{
  "num_key_value_heads": 5,
  "norm": "rmsnorm",
  "norm_eps": 1e-05,
  "qk_norm": true,
  "parallel_block": false,
  "learning_rate": 0.00194,
  "warmup_steps": 0,
  "decay_shape": "linear",
  "dataset": "wikipedia_en"
}
MLP neurons of a small language model. Each row is named by its layer, matrix (gate and up: input weights) and neuron, and shows model dimensions 112-207. Each number is 128 + 24 x the weight over its row's rms, rounded and kept within 0 to 255. A neuron's up and down rows have the sign that makes its largest values positive.
Before each neuron's rows, "fires in" lists the words (lower case) most often at its 100 highest values on Wikipedia text that the model never trained on. A number after a token or word is its count.

fires in: "however" 22, "but" 21, "belconnen" 4, "two" 4
L3.gate466 [137 154 144  98 125 149 123 102 168 124 133  82 145 122  99  83 126 127 101 123 197 172 108 115  98 144 115 131 108 159 122 196 120 133 156  95 135 108 104 103 118 185 132 107 112 151 125  91 143 166 107 116 143 103 105 105 106 126 137 153 140 107 161  90 145 103 131 138 147 135 158 123  93 106 151 133 137 118 126 119 148 122 127 139 155  99 115 111 119 148 185  97 115 139 139 113]
L3.up466 [105 119 127 120 148 138 105 114 171 143 112  68 127 117 140 148 138 167 108 121 179 161 121 104  72  96 135 135 142 113 141 144 125 153 140 123 101 132 127 141 127 152 138 121 155 113 139 137 162 131 136 103  97 125 151 132 111 105 151 138 116  88 106 109 125 143 145 164 105 160 146  93 108 122 102 141 145  83 168 110 137  92  97 148 142 113 121 116 111 107 120 119 140 117 161  98]

fires in: "to" 58, "would" 12
L3.gate246 [116 109 116 182 101 186 103 110 121 141 123 125  97 158 112 102 102 151  73 120 122  89 155 166 157 158 132 142 147 140  78 174 103 160 109  95 105  94 137 129 128 121 144 134 144 119 111 130 120 146 148 170 110 172 145 132 153 109 122 109  97 133 149 141 136 113 136 153 152 104 133 137 163 110 101 124 100 111  98 157 115 129 115  73 161 123 156 150 140 114 156 120 131  86 162 174]
L3.up246 [146 118 123 108 149 144  99  97 100 114 116 156 150 126 108 104 156 122 113 117 139 112 108 110 137 127 167 141 138 112 176 199 111 141 157 126 103  76 110 153  95 155 115  69  97 122 141 127 102 132 126 113 133 131 130 139 156  57 134  89 139 148 118 119 149 145 111 104 153 119  79 128 152 132 127 109 121 115 110  98 131 152 158 118 106 133 133 135 151 120 140 168 135 110 119 136]

fires in: "to" 27, "in" 22, "of" 11, "over" 6, "into" 6, "for" 5
L6.gate242 [136 173 148 127 122 159 102 110 129  99 126 154 113 137 145 163 116  95 140 111 161 116  87 155 137 109  68 132 115 155 120 144 151 134  99 127 130 134 162 152 126 122 104 112 168 129 150 101 129  96 116 155 113  77 171 118 113 139 133  89 150 127 146 146 134 111 147  64 127 116 132 135 131 184 156 126 136 122 154  60 159 156  95 131 129  98 139 130 118 122 156 136 127  91 108 117]
L6.up242 [ 82 119 124 133 148 122  93 134 155 178 105 122 166 113 113 130 161 126 141 145 139 111 147 156 106 144 124 137 131 138 134 134 159 154 148 156 122  97 144 157  99 136 137 121 109  92 103 162 127 116 131 114 134 120 120 163 134  73 187 147 166  85 116 159 123 148 120 144 142 160 116 174 117  95  61 108 118  77 145 146 155 115 132 104 179 126  84 142 163 155 139 160  84 139 126 124]

fires in: "times" 19, "year" 12, "years" 11, "days" 10, "time" 8, "day" 6
L4.gate573 [119 161 129  93 109  89 122 129 168 137 110 128 144 129 124 115 100 115 116 151 109 119 138 162 178  87 154 141 123 134 119 111 125 130 100 113 141  99 160 137 145 119  80 119 143 119 115  83 115 181 163 130 113 108 135 116 140 160 108  97  97  88 127 105  99 100 186  96 135 131  77 108 139 134  99 171  88 127  76 165 109 113 172 151  75 130 128 123 116 161  86  95 147 114 134  93]
L4.up573 [122 113 100 173 136  87 113 153 108 115 131 147 154 101 192 183 117 111 125 137 139 117 119  71 151 100 108 157 110 144 105 134 109 110 155 154 107 159  92 109 119 141 182 130 110 127 123 137 124 132 122 166 137  99 133 132 126 173 136 153 157  82  86 127 155 106 111  84 139  99 155 148 114 148 124 131  89 123 148 145 137  90 152 141 110 166 115  74 123 193  90 139 110 124 132 133]

fires in: "but" 30, "however" 13, "is" 10, "was" 8
L6.gate492 [129 109 111 139 150 128 134 196 149 153 111  97 128 158 130 117 103 153 149 138 135 125  97 168 150 137 107  85 126 173 136 132 155  97 114 144 129 132 174 140 103 131  75 129 124 151 140 110  96 131 126 116 131  69 127 141 156 128 134 153 106 103 119 126 147 116  91 143 163  97 151 132  93 108 159 125 142 117 114 120 130 169  85 146 146 125 111 101  76 133 131  95 142 136 145 137]
L6.up492 [151 168 143 106  99 176 108 142 164 123 100 125 152  99  86 143 135 137 112 118 145 119 137 175 134 118  98 140  92 156  96 161  89 136 137  97 137 152  97 137 137 121 136 157 181 131 116 146  99 160 102 133 123 156 188 115 103 161 120 109 146 118 114 123 171 112  71 148 137 146 151 147 122 114 151  94  94 131 164 159 114 111 144  79 139 176 135 143 134 105 108 138 145  95 157  98]

fires in: "would" 35, "did" 20, "will" 9, "to" 7, "does" 6
L10.gate111 [ 95 130 142 108 121 111  67  96 103 113 148 185  99  80 143 154 127 150 128 130 115 126 136 149 123 118 171 102 110 117 132 130 169 156 163 163  80 146 136 130 109 101 123 132 133 133 202 103 140 154  97 128 100 194 118 152 115 156 130 144 100 151 157 125 125 111 137 151 181 122 129 131 133 138 129 117 124 136 137 117 148 146 153 102 123 131 117 124 146 125 177 131 104 148  81 150]
L10.up111 [146 123 136 139 109 162 133 107 130 142 117  95  81 154  88 154 151 140 119  66 154 118 146 129 118 166 162 151 148 169 148 132  66 116 152  99 131 127 134 130 154 151 144  71 100 119 141 162 130 139 137 178 135 145 130 153 120 123 145 154 104 149 139 139  88 119 144 155 125 136 161 177 116 141 131 170 173 111 157 171 136 142 125  99  92  99 131 119 105 161 139 131 131 137 151  53]

fires in: "of" 45, "throughout" 13, "across" 7, "in" 4
L3.gate474 [ 83 132  94 124 156 180 131 132 112 126 116 157 169 152 139 112 120 153  99 140  95 112  81 131 157 126 129  85 144 144  81 143 134 119 115 115 100 120  86 139  77 124 149 105 149 147 142  92 109 105 159 128 176 152 164 116 125 141 142 130 112 112 189 126 124 113  58 177 135 119 110 130 172 156 124 126 129 151 113 135  99 110 133 114 155 143  85 146 147 140 117  58 182 118 124  90]
L3.up474 [128 161 117 105 129 111 137 145 154 130 108 126 174 160 144 193 144  76 131 111 141 134  74 133 110 102 115 163 173 110 144 151 118 114 120 147 117 131  90 161 149  99 116 109 124  94 140 142 134 141 130 112 124 100 130 136 129 140 134 115 161 148 102 125 150 121  91 115 143 164 158 137 117 109  98 146 102 108 135 142 112 118  99 135 125 120 130 149 160 145 110 112 147 105 135 115]

fires in: "as" 39, "out" 10, "in" 8, "full" 4
L4.gate32 [145 127 107 118 124 125 117  86 117 124 108 120 127 134 103 144 107 129 120 155 161  95 118 221 118 119  93 125  96 119  91 169 154 136 137 106  75 121 100 108 205 128 130 161 160 130 137 117 146 114 113 117 134 144 136 111  53  81 122 123 180 135 156 153 164 134 105 131 190 132 118 158 118 125 114 117 113  98 103 102 156 140 153 148 124 129 102 129 154 103 104  90 161 155 140 138]
L4.up32 [111 100 140 133 111 137 138 102 143 109 138 144 126 132 101 137 121 137 107 123 147 151 119 147 108 184 120 130 105 156 125 172 120 150 130 140  99 134 132 117 151  86 144 139 139 129 102 107  81  91 138 111 147 163  98 116 112 139 125 179 124 165 192 125 149 139 115 114 114 140 128 138 161 122 136 141  74  90 106  80 173 144 102  94 141 128 141 128 121 127 117 132 126 112 131 146]

fires in: "this" 53, "him" 10, "which" 9, "them" 8, "that" 7, "these" 5
L2.gate830 [100 105 190 104 141 124 123 131 142 136 129 158  83 160 151 139 173 112 124  62 159 153 119 106  96 104 127 118  95 139 143 181 104 136 119 102 129 120 117 131 135 117 140 129 124 151 107 118 100 140 122 144 110 137 147 124 162 126 126 108 122 126 136 104  88 165 114 112  96 111 107  67 127 121 106 116 105 178 135 142  94 141 134 103 144 126 134  69  93  83 107 107 133  99  91 135]
L2.up830 [ 97 128 160 153  84 132 143 155 100 147  89 158 124 146 114 155 112 100 136 108 136 172 132 118 184 130 168 140 138  96 115 120 157 137 153 132 124 124  73 109 118 137 167 120 113 111 122 106 114  96 160 162 165 154 109 103 166 124 111 110 116 151 104  86 137 110  94 100 148 138 111 115 155  97  91  85 113 136 112 157 113 133 132 113 100 131 141 111 116 106 155 104 115 149 102 141]

fires in: "in" 54
L8.gate62 [ 99 117 140 125 105 120 142 115 133 157 113  92 169 156 114 136 140 119 127 130 164 172 122 136  94 160 129 123 131 111 138 104 150 119 132 109 115 137 115 132 140 136 139 144 143  75 149 104 105 115 168 147  91 141 116 119 109 105 148 111 142  67 143 139 132 162 112 114 178 145 135 119 147 141 163 112  69 142 115 148 109 159 151 160 168  73 161 126 155 102  93  99 153 116 142  86]
L8.up62 [101  98 147 119 113 166 127  78 131 113 103 167 127 140 101 129 172 129  90 155 142 154 144 103 100 121 138 106 143 169 133 167 108 115 117 116 151 151 127 122 112 121 162 110 109 119 154 131 124 112  94 129 126 112  82 150 174 124 113 122 172 123 126 146  66 155 101 115 121 163 163 123 115 138 126 161 136 146 165 141 149 137 101 130 108 118 164 151 155 116 117 143 110 111 118 131]

fires in: "was" 69, "is" 8, "been" 6, "were" 4
L10.gate744 [132 112 136  89 122 101 133  73 126 121  86 116  96 136 117 131 147 105 123 155 176  95 133 145  69 160 152 161 160 127 118 172  99 126 136 129 108 151 113 118 151 113 137 148 119  97 101 132 135 115 123 133 134 113 155 139 111 111 102 172 109 149 142 111 133 147 146 120  87 146 112 135  97 121 152 105 123 149 140 101 172 133 183 112 136 102 137 115 121 133 107 125  77 103 171 155]
L10.up744 [142  72 155 134 115 113 151 142 200 118 143 120 135 163  89 119 121 143 190 131 137 116 145 108 118 112 108 135 129 157 120 119 110 127 105 108 147 129 150 111 153 152 113  82 130 127 131 155  93  94 147 110 115 140  94 130 160  89 108 143 102 168 142 137 124 113  73 137 142 138 112 146 115 128 117 158 125  86 107 127 135 135 191 111 153 105 135 132 134 102 119 188 110 117 121 121]

fires in: "and" 29, "of" 27, "from" 11, "his" 9, "its" 5, "s" 5
L6.gate359 [138  98 129 129 139 127 118 148 138 143 106 106 111  78 108 143 140 160 114 115 131 104 130 129 144  73  99 123 186 123  98 116 107 122 114 120 110 104 111 129 151 131  82 136 142 164 146 157 135 172 140  73 153 137 116 123 130 143 118  96  80 123 127 161 145 155 141 124 116 135 155 102  97 123 153  92 130 125 135 116  88  97 144 131 151 106 139  78 179 135 133 135 133 115 141 113]
L6.up359 [138 101  92 135 121  80 134 151  95 111 154  83 140 126 135 109  97 111 104 131 142 135 119 140 129 122 118 136 127 106 145 137 150 146 130 176 175  92 136 147 185 105 128 154 155 125 114 134 148  83 167 115 131  97 104 117 138  96 143 154 140 160 158  97 143 116 136 110 105 127 122 145 113 143 105 144 119  82  89 138 182 127 125 109 132 152 104 140 144 112  93 130 107 126  91 169]

fires in: "the" 62, "s" 14, "his" 6, "their" 6
L8.gate215 [120  88 164 114 129 128 114 143 143 133  92 141 103 176 137 151 159 104 138 107 105 103 104 133 135 101 110 163 167 101  96 144 118 118 148 135 155 147 130 106 122  73 111 120 108 138 131 104 135 152 142 123 149 132 116 150 119 113 119 153 127  81 139 135 136 141 148 140 114 154 138  87 121  94 123 133 124 108 123 172 171 163 144 108 135 121 147  93 142 151 143 133 132  93 105  79]
L8.up215 [107  92 118 130 119 107 115 123 128 104 106 160 122 135 134 136  58 156 136 135  75 121 127 123 100 111 113 150 148 170 112 137 101 124 161 110 117  92 134 142 125  86 134 140 125 150 128 106 149 152 120 148  86 139  81 134  69  99  98 156 136 128 110 132 110 103 179 130 126 159  84 117 153 157 116 160 111 119 126 139 138 152 102  95 129 131 155 142 162 123 160 138 135 135  96 109]

fires in: "s" 36, "its" 23, "their" 16, "on" 6, "his" 5, "had" 4
L3.gate40 [125 100  98 141 127 167 153 177 123  70 197 154  60 124 129 138 154 102 111 136 141  87 136 110 160 140 130 149 134  72 146 144  99 150 106 128 157 114  88 119 136 119 116 129 132 124  97 158 124 140 158 184 128 165 146 100 132 124 131  96 141 100 143 197 127 139 102  85 142 120 153 134 154 133 113 129 128 128 140 126 119 121 136  96 105 136 150 114 165 125 133 143  80 138 133 112]
L3.up40 [127 150  64 107 108 156 144 148  93 103  86 100 135 133 132 143 168 124 162 129 159 146 132 139 151 133 160 141 150 152 138 166 114 183 135 128  95 109 113 150 136 120 138 145 139 165 109 126 149 159 116 107 121 121 147 167 158 118 115 123 144 169 169 103 109  98  87 119 117 144 152 132 120  89 148 149 138  85  53 139 172 108 122 128 133 105 110 138 125 107 164 164 141 126 149 112]

fires in: "after" 70, "of" 8, "if" 8, "by" 5, "for" 4
L2.gate491 [110  90 114 159  76 130 170 128 119 114 149  85 143 165 105 143 106  97 146 146 145 157  79 106 103 143 127 124 122 119  83 125 132 101 132 164 149 134 116 116 135 124 143 113 133 137 117 123  85 105 126 155 131 136 113 144 124 127  85 132 147 126  85 128 154  94 122  74 153 157 133 122 171 151 106 154 164 131 125 107 108 177 145 121 161 125 130  95  99 108 108 145 120 125 123 154]
L2.up491 [126 136 104 151 144 142 177 114 119 140 109 107 173 155 118 125  97 128 161 131 122 105 124 141 136 128 123 107 143 146 162 122 109 123 107 138 114 122 134 124  99 137 140 101 119 129 155 124 112 141 159 168 171 118 152 167 146 154 132 169 152 126 152 120 105 144 146 101 128  96 153 137 139 149 118 141 157 125 104 137 100 117 131 122 145  84 147 147 115 122 158 182 154  99 126 124]

fires in: "in" 18, "over" 11, "times" 10, "years" 10, "there" 4
L8.gate165 [113 109 171  77 115 163 152  64 138 104 102 127 165 110 130 120 145 117  83 148  95  89 114 120 108 154 121 135 142 146 144 121 144 109 120 112 111 146 104 168 118 133 169 116 125 118 158  77 136 141 115 143 128 153 152  76 146 166 151  98 150  87 117 102 157  62 142  80 122 119  90 100 136  94 139 103 136  89 138 122  93 100 164 116  73 126 131 125 113 162 151 135 162 127 133 129]
L8.up165 [154 135 132 129 120 101 107 130 146 153 107 117 115 153 123 149 163 141 182 124 123 153 124 155 104 107 108 179 114  99  93 122 124 172 135 130 109  99 164 125 129 133 146 101 109 118 110 159 126  99 126 123 121 111 116 155  58  91  95 112 125 123 147 116 136 131  98 102 132 132 150 118 140 126 147 130 179 144 134 194 130 130 137 101 125 134 110 128 108 126  94 154 105 135 148  77]

fires in: "time" 31, "year" 29, "same" 20, "age" 6
L2.gate336 [128 150 131 121 138 108 174 130 134  90 114 121 143 123  80 121 135 199 105 127 111 136 157 124 103 108 110 159 122 133 183 116 142 132 118 144 158 135 146 132 119 105 144 129  78 155 102 151 120 133 144 144  91 110 152 103 137 117 103 151 115 128 127 167 148  66  94 153 145 135 141  81 157 127  98 141  83 127 110 132 107 132 190 106  97 133 159  90 182 107 139 117 133 100 130 124]
L2.up336 [136 163 128 102 148  96 103 125  77 130 100 146 152 150 143 142 129 130 131 137 136  92 157  78 141 160 106 120  99 145 149 132 140 165 106 109 124 129 159 146 130 138 126 149  93  92 139 123 168  97 109 129 135 114 134 119 163 141 144 150 130  98 135 140 150  85 153 149 141 162 171 107 129 133 130 127  92 134 135 103 118 167 109 156 109 106  84 111 141 109  99 165 125 106 146 128]

fires in: "of" 16, "who" 16, "have" 14, "times" 8, "whom" 6, "at" 5
L6.gate395 [127  98 125 100 106 144 154 133 159 122 126 110 135 102 151 166 129 146 116 145 101 114 106  86 104 130 132 124 110 107 147 130  94 148  85 117 103 134 115 149 128 147 130 126  99 168 161 103 138  97 102 105 108 106 104 167 119 164 140  83 127 165 132 163 135 128 136 113 156 109 148 121 118  80 117 172 109 151 102 133 137 135  86 114 112 130 107 169 177 161 149 134 169 174 141 149]
L6.up395 [140 134 159 114  85 100 162 132 130 147  95 110 135 145 130 117  95 122 113 122 147 124 134 115 110 127 112 148 133  97 130 134 160  87 120 114  62  85 107 162 119 132 137 100 123 141 178 103 115 109 134 113 117 168 139 143  96 157 126 155 116 118 194 132  99  98 177 158  92  74 130 108 146 112 113 141 119 146 125 120 128  89 131 157 134 142 110 160 122 109 119  93 134 164  77 107]

fires in: "his" 33, "its" 11, "their" 9, "to" 6
L8.gate822 [149 142 123 105 128 171 158 147 164 160 107 112 126 144 100 151 125 142 108 134 114 106 125 142 155 146 129  90 119 152 135 144 126 107 131 142 129  97 128 153 111 108 130 128  97  51 131 147 167 152 143 148 144 134 109 128 139  69 118 103 129 116 131 115 140 179 114 132 158 168 113  98 130 140 114 124  96 118 173  96 207 126 116  77 138 132 123  91 130 176 122  83  76 127 153 119]
L8.up822 [ 69  59 182 165 127 143  77 101 143 101 145 114 130 123 144 136 107  92 138 133  58 131 130 153 103 113 115 107 140 157 116 113 137 110 147 126 145 118 116 140 149 125 104 139 137 122 144 139  80 149 111 183 115 109 160 137 191 108 118 150 181 164 134 165 132  97 119 118 138 100 118 119 105 148 105 144 157 130 147 153 140 156  98  97 113 104  90 113 114 138 141 129 118 156  98 140]

fires in: "of" 94
L2.gate243 [125 121 114 116 144 120 183 134 164 127  97 167 188 108  80 119 120 113 163 155 171 143  56 128 130 104 128 129 137 135 138 106 117 125 120 151 128 110 128 124 142 127 149 119  87 119 160  86 150 130 151 116 160 138  90 109 134 145 136 168 121 144 103 142 127  91 159 133 146 105 128 144 160 144 119 126 140 145 101 128  93 108  86 124  84 172 150 153 157 126 145 142 131 160 166 109]
L2.up243 [139 107 141 138 152 140 150 117 162 118 138 161 150 168 110 142 118 114 169 125 154 131  58 139 185 112 122 147 148 116 120 118 132 135 142 137  93 106 134 129 135  96 114 119 102  84 169  78  67 157 167  80 179 141  89 130 127 138 114 131 153  89 144  74 112 147 143  99 119 145 157 142 111 124 148  90 151 172 129 148 128 117 164 166 131 145 147 143 149 151 128 154 153 142 122 132]

fires in: "was" 35, "the" 25, "a" 9, "were" 5
L6.gate705 [118 129 116 117 135 158 122 125 127 125 123 122 150 137 158 153 120 132 158 146 137 118 107 122 128 167 135 127 127 156 167 122  96 105 113 133 173 156 115 137 180 117 110 151 161 110  95  69  83  93 113 130  86  87 119 167 138 102 122 150 135 160 133 119 134 136  97 126  87 131 101 148  76 126 153  89 145 128 113 106 164 110 138 149 109 141 103 130 118 125  93 172  77 136 139 134]
L6.up705 [ 98 139 133 126 116 115 108 113 114 121  98 113 119 111 145 186 116 136 162 137  91 115 129 146 160 121 113 100 119 109 106  99 101 101 138  95 100  90 101 118 150 121 109 129 175 145 141 103 138 124 144 176  65 123 114 148 141 112 174  82  84 118 143 156 127 100 105 143 138 124 102 170 133 134 127 131 100 130 144 162 140 122 165  71 118 193 123  86 108  98 120 154 129  92 100 116]

fires in: "to" 11, "western" 11, "of" 11, "eastern" 10, "across" 8, "world" 4
L2.gate679 [140 148 118 126 145 103  61 167 163 174 120 136 125 117 125 110 127 136 102 119  85 138 108 165 135 123 152 121 169 138  74 145 141 138 139 162 111 134 125 119 113 106 134  84 113 128 148 136 127  60 114 128 114 130 153 121 130 114 130 110 143 104 144 145  91 126 116 149  81 125 159 134 112 156  94 140 178 123 128 107 120 118 116 122 132 125 105 162 149 146  93  96 159 162 154 137]
L2.up679 [ 87 141 140 126 123 129  86 141 121 170 136 136 124 139 131 158 114 136 134 125  90 159 129 150 116 105 127 175 172 102 135 136 101 119 157 147 130 103 121 147 140 148 142 159  85 102 181 154 145 103 147 144 127 120 101 118 136 118 140 129 156 105 105 139  94 113 135 133 111 113 117 159 136 172 140 132 126 136 116 110 134  95  76 120 135 122 131 166 133 137 109 134 144 170 110 154]

fires in: "in" 56, "for" 12, "on" 6, "lost" 4, "after" 4
L6.gate196 [109 113 133  92 140 129 148 122 122  96 135 154 128 123 164 159 178 124 164 142 127 129 113 131 126 100 169 121 165 150 147 153 116 120 173 173 112 151 104 157 114 112 138 121 146 101 123 107 158  74 151 110 104 120 117 141 152 134 153 153 149 151 175 108 163 132 133  77 109 126 134 127 110 114 138 146  91 155 166 134 126 129 126 158 104 147 100 120 157 133 126 156 129 156 101 146]
L6.up196 [128 122 117 120 122 140 170  90 136 104 180 113 164 128 161 155 107  85 121 112 151 129 163 123 111 129 154 113 161 115 143 165  96 109 140 167 171 123  98 130  73 119 127 142 106 121  81 153 187  66 131 115 158 122 143 154 138 154 136 157 148 133 154 147 147 125 180  99 179 137 137 161 128 140 111 153 120 158 180 107 117 106 146 154 130 122 141  92 183 110 133 130  90  92 139 194]

fires in: "to" 50, "became" 11, "into" 7
L6.gate713 [111 127 121 128  77 102 129 126 159 125 124 132 107 112 112 137 138 114 134 132  92 135 115 150 112 128 148 126 120 162 168 142 128 109 102 139 144 162 136 101 121  76 143 131 131  82 103  93  78 109 152 135  94 113 116 149 132 110 136 160 127 151 126 115 133 139 171  64 125 123  99  82 148 143  95  84 156 149 118 199  89 114  87 126 164 110 161 146 158 130 120  94 135  95 121 107]
L6.up713 [ 96 171 150  89 119 140 117 104 134  69 100  98 150 159 141 127 103  61 128 115 100 127  74 129 148 118 189 104  99 136 140 159 129 164 142 143 168 139  98 127 104 109 160 128 120 146 104 143 130 132 129 102 115 162 107 124 141  85 123 110  89 107  58 160 113 143 116 120 111 135 119 125 118 131 137 128 127 114 140 126 125 133 145 106 130 108 142 135 128  91 139 125 146 166  98 136]

fires in: "from" 38, "to" 24, "in" 5, "southern" 4
L2.gate738 [111 135 165 122 126 114 119  85 109 135 137 173 147 127 139 116 135 109 112 115 100 134 124 102 108 155 159 133 148 128 125 159 107  69 108 164 100 175 121 123 142 156 110 143 130  79 138 125 110 101 142 131 133 144 127 127 137 140 132 152 151 150 131 127 107 167 135 143 160 101 167  67 169 116 102 128 122 112 108 127 116 162  95 126 141 120 127 122 146 102 108 145  85 144 164 134]
L2.up738 [126 117 144 138 113 121 102 174 121 162 153 154 149 145 130 110 105 105 137 132 122 142 108  97 139 110 148  94 104 113 124 129 129 170 130 160  90 123 132 100 130 119 115 146 112  78 136 110  95  77 118 149 134 115  93 132 137 138 132 157 162  63 114 143  79 124 160  86 118 124 134 103 165 164 112 120  95  89 135 125 163 113 109 147 167 122 129 128 115 163 122  85 143 151 158 109]

fires in: "the" 37, "s" 21, "his" 13, "their" 7, "its" 6
L2.gate826 [129 135  96 122 141 137 107  86 171  97 165 132 107 103 154 147 169 142 142  98 101 160 141 128 153 103 114 109 116 149 137 145 132 109 118 107 128 147 159 151 129  92  99 175 125 126 113 135 117  88 118  97 111 148 156 128 113 110 128 155  84 144 125 178 124 128 127 118 109  93 126 121 162  95 110 127 124 110 123 122 128  87 129  96 138 116 132 140 109 119 112 145 113 138 122 167]
L2.up826 [116 148 132  89 107 112 186 120 115 132 169 120 125 121 108 133 136 146 126 157 145 132 150 115 146 148 106 138 121 106 119 133  61 142 123 119 150 109 111 155 157 122 117 119 134 147 144 131 146 167 163 154 118 104 108 160 142 120 128 132 136 152 159 106 162  92  91 156  88 127 129 172 104 121 151 129 149 120 100 140 105 144 163 162 150 122 116  93 156 155 153 154 134 161 128 124]

fires in: "which" 48, "that" 36, "this" 10
L3.gate188 [ 62  89 109 117 107 132 145 150 141 156  55 136 113 144  97 130 122 141 119 142 142 163 111 127 111  88 109 144 128 110 135 139 135 134 170 164 115  86 135 201 164 132 138 166 102 131 137 142 143 131 122 126 128 109 163 116 133  84 141 127 127 112 145 130 128  99  96 131 120 148 166 135 100 131 126 129 133 132 126 154  82 162 113 116 149 103 123  83 122 111 115 146 119 163 141 170]
L3.up188 [114 143 186 112 126 119 139 144 154 156 117 164 114 115  86 142 124 118 136 118  90 134 126 126 121 124 143 144 134 142  96 130 135 153 134 135 126  75 131 134 137 134 130 132 108 115  96 159  88 131 160 154 198 162 136  95 124  90 129  99 100 137  97 159 120 148 156 119  96 109 141 158 105  78 106 160 125 154 102 165 106 158 155 140 131 111 101 105 143  82 121 117 166 121 116 131]

fires in: "of" 47, "to" 11, "l" 11
L6.gate725 [150 129 107 121 111 120 155 145 129 139 120 143 141 117 139 112 170 129 118 158 109 129 126 141 160 105 169 113 111 113 153 140 117 116 119 174 142  64 194 129 112 138 122 129  83 134 122 159 111 132 128 142 110  75 136 142 159 146 105 132  97 156  92 114 170  88 145 123 140 143 103 115 119 129 145 159 143 123 155 143 157 152 137 171 104  82 125 160 132 120 170 105 160 119 141 138]
L6.up725 [133 113  69 127 135 108 135 163 132 135 129 187 112 140 110 129 142 106 125 109 104 139 102 112 158 212 130  93 106 116 115 137 195 160 120 145  99  91 152 137 135 143 125 121 117 118 105 137  97 179 104 155 151 162 117 104 115 127 154 115 129 140 129 159 161 154 121  97  92 109 154 123  85 140 145 127 123 126 129 109 139 125 144 150 128 126 130 132 129 155 113 144 130 110 115 177]

fires in: "to" 55, "would" 13, "can" 7, "will" 6
L10.gate792 [144 155  91 144 112 110 112 107 113 139 152 149 138 144  74 149 129 128  98 108 100  86 108 153 126 135 114 142 119 138 197 161  90  98 132 166 108 134 136 150 137 102 143 174 110 122 174 121 115 152  97 109 141  91 134  99 100 125 118 116 152 139 119 148 113 136 146 111 143 150 127 148 155 105 131 134 136 153 132 187 139 104 163 103 121 102 134 119 133 120  78 107 150 134 155 111]
L10.up792 [171 135 129 113 130 138 122  93 127 119 128 145 165  96 120 129 167 121 112 112  95 129 183 136 196  96 138 119 111 118 165 140 187  92 109  93  93 194 129  99 128 125 103 145 133 130 143 143 111 165 159 108 122 156 174 115 146 100 162 131 122 110 103 131 138 121 137 136  92  84 155 125 155 117 128 174 137 126 145 151 150 101 145 148 100 108 149 180 181 140  98 115 123 152 122 117]

fires in: "by" 66, "featuring" 6, "to" 4
L2.gate78 [149 144  96 121 131 148  95  91 131 139 131 149 152 166 160 118 181 124 139 139 133 134 134 161 129 151 130 134 184 145 123 134 160 170 150 173 125  75 135 105 107 128 110  85 149 138 141 154  47  76 138 116 128 133 119 189  81 123  69 128 151 119 160 107 116 101 113 173 152 111 118 158  88 122 141 193 126 137 104 149  97 121 135 121 134 117 122 144 110 118 125 139 140 139 149 158]
L2.up78 [152 124 104  90 146 155 115 101 148 159 136 129 139 137 133 142 157 175 115 119  98 105 132 145 141 113  97 118 158 139 136 110 112 147 120 158 124 125 131 125 126  97 162 116  94 128 139 140 106 119 150 166 134 128 134 143 133 116 115 155 114  83 105  82 126 161 117 114 160 124 143 164 137 115 146 166 120 109 158 135  68 169  63  88 137 129 204 108 128 126 144 103 115 126 182  99]

fires in: "de" 30, "of" 17, "du" 6, "del" 5, "da" 5, "la" 4
L2.gate331 [130 150 114 123  70  88 143 134 142 176 107 129 116  73 159 106  68 113 148 102 179 126 121 146 130 112 150 119 144 138  90 105 119 138 111 138 125 136 120 112 143 101 121 164  76 141 110 149 135 120 103 116 155 124 131 104 159 145 134 153 144 166 107  90 115 130 128 114 107 110 149 159 118 148 166 125 130 185 124 148 113 113 113 135 159 123 163  94  99 131 116 103 148 130 139 102]
L2.up331 [131  97  66 138 149 128 127 141 135 154 163 149 111 158 118 148  83 105 151 164 153 135 107 148  76 102 111 125 136  80  96  66 110 100 157 142 117 139 120 100 114 133 155  99  93 124 136 137 136 132 106 145 164  87  88 151 126 171 148  97 132 100 139 103 120 146 177 136 108 128 123 121 133 164 106 135  65 136 112 141 120 122  89 175 136 141 127 133 154 138 115 124 155 141  99 149]

fires in: "these" 32, "them" 13, "oswego" 6, "they" 4
L2.gate49 [101  75 117  79  97 120 139 123 122 129 180 114 124 116 101 125 110 118 110 157 130 145 133 144 145  94 151 125 134 181 140 109 118 139  98 136  82  98  81 118 107  96 164 107 125 122 109 132 123 131 100 115 112  85 116 101 161 120 157 130  98 130 136 106 108 133 113 133 122 103 156  69 145 114 123 106 148  92 110 105 141 145 181  81 114 100 147  86 156  96 108 101 117 130 114 108]
L2.up49 [120 173 135 137 119 123 129 133 154 113 148 117 184 142 102 139 128 148 127 148 116 187 146 131  97 123 142  87 137 147 169 155 147 133  80 159 156 133  97 145 111 162 147 151 140 103 113 109 131 123 120 144 112 123 207 119 144 116 150 127 110 127 141  95 154  95 136  93 106 123 102 107 137 134 189 112 144 104 102 142 110 132 129 102  99 109 141  93 191 128 135 161 128 123 117 132]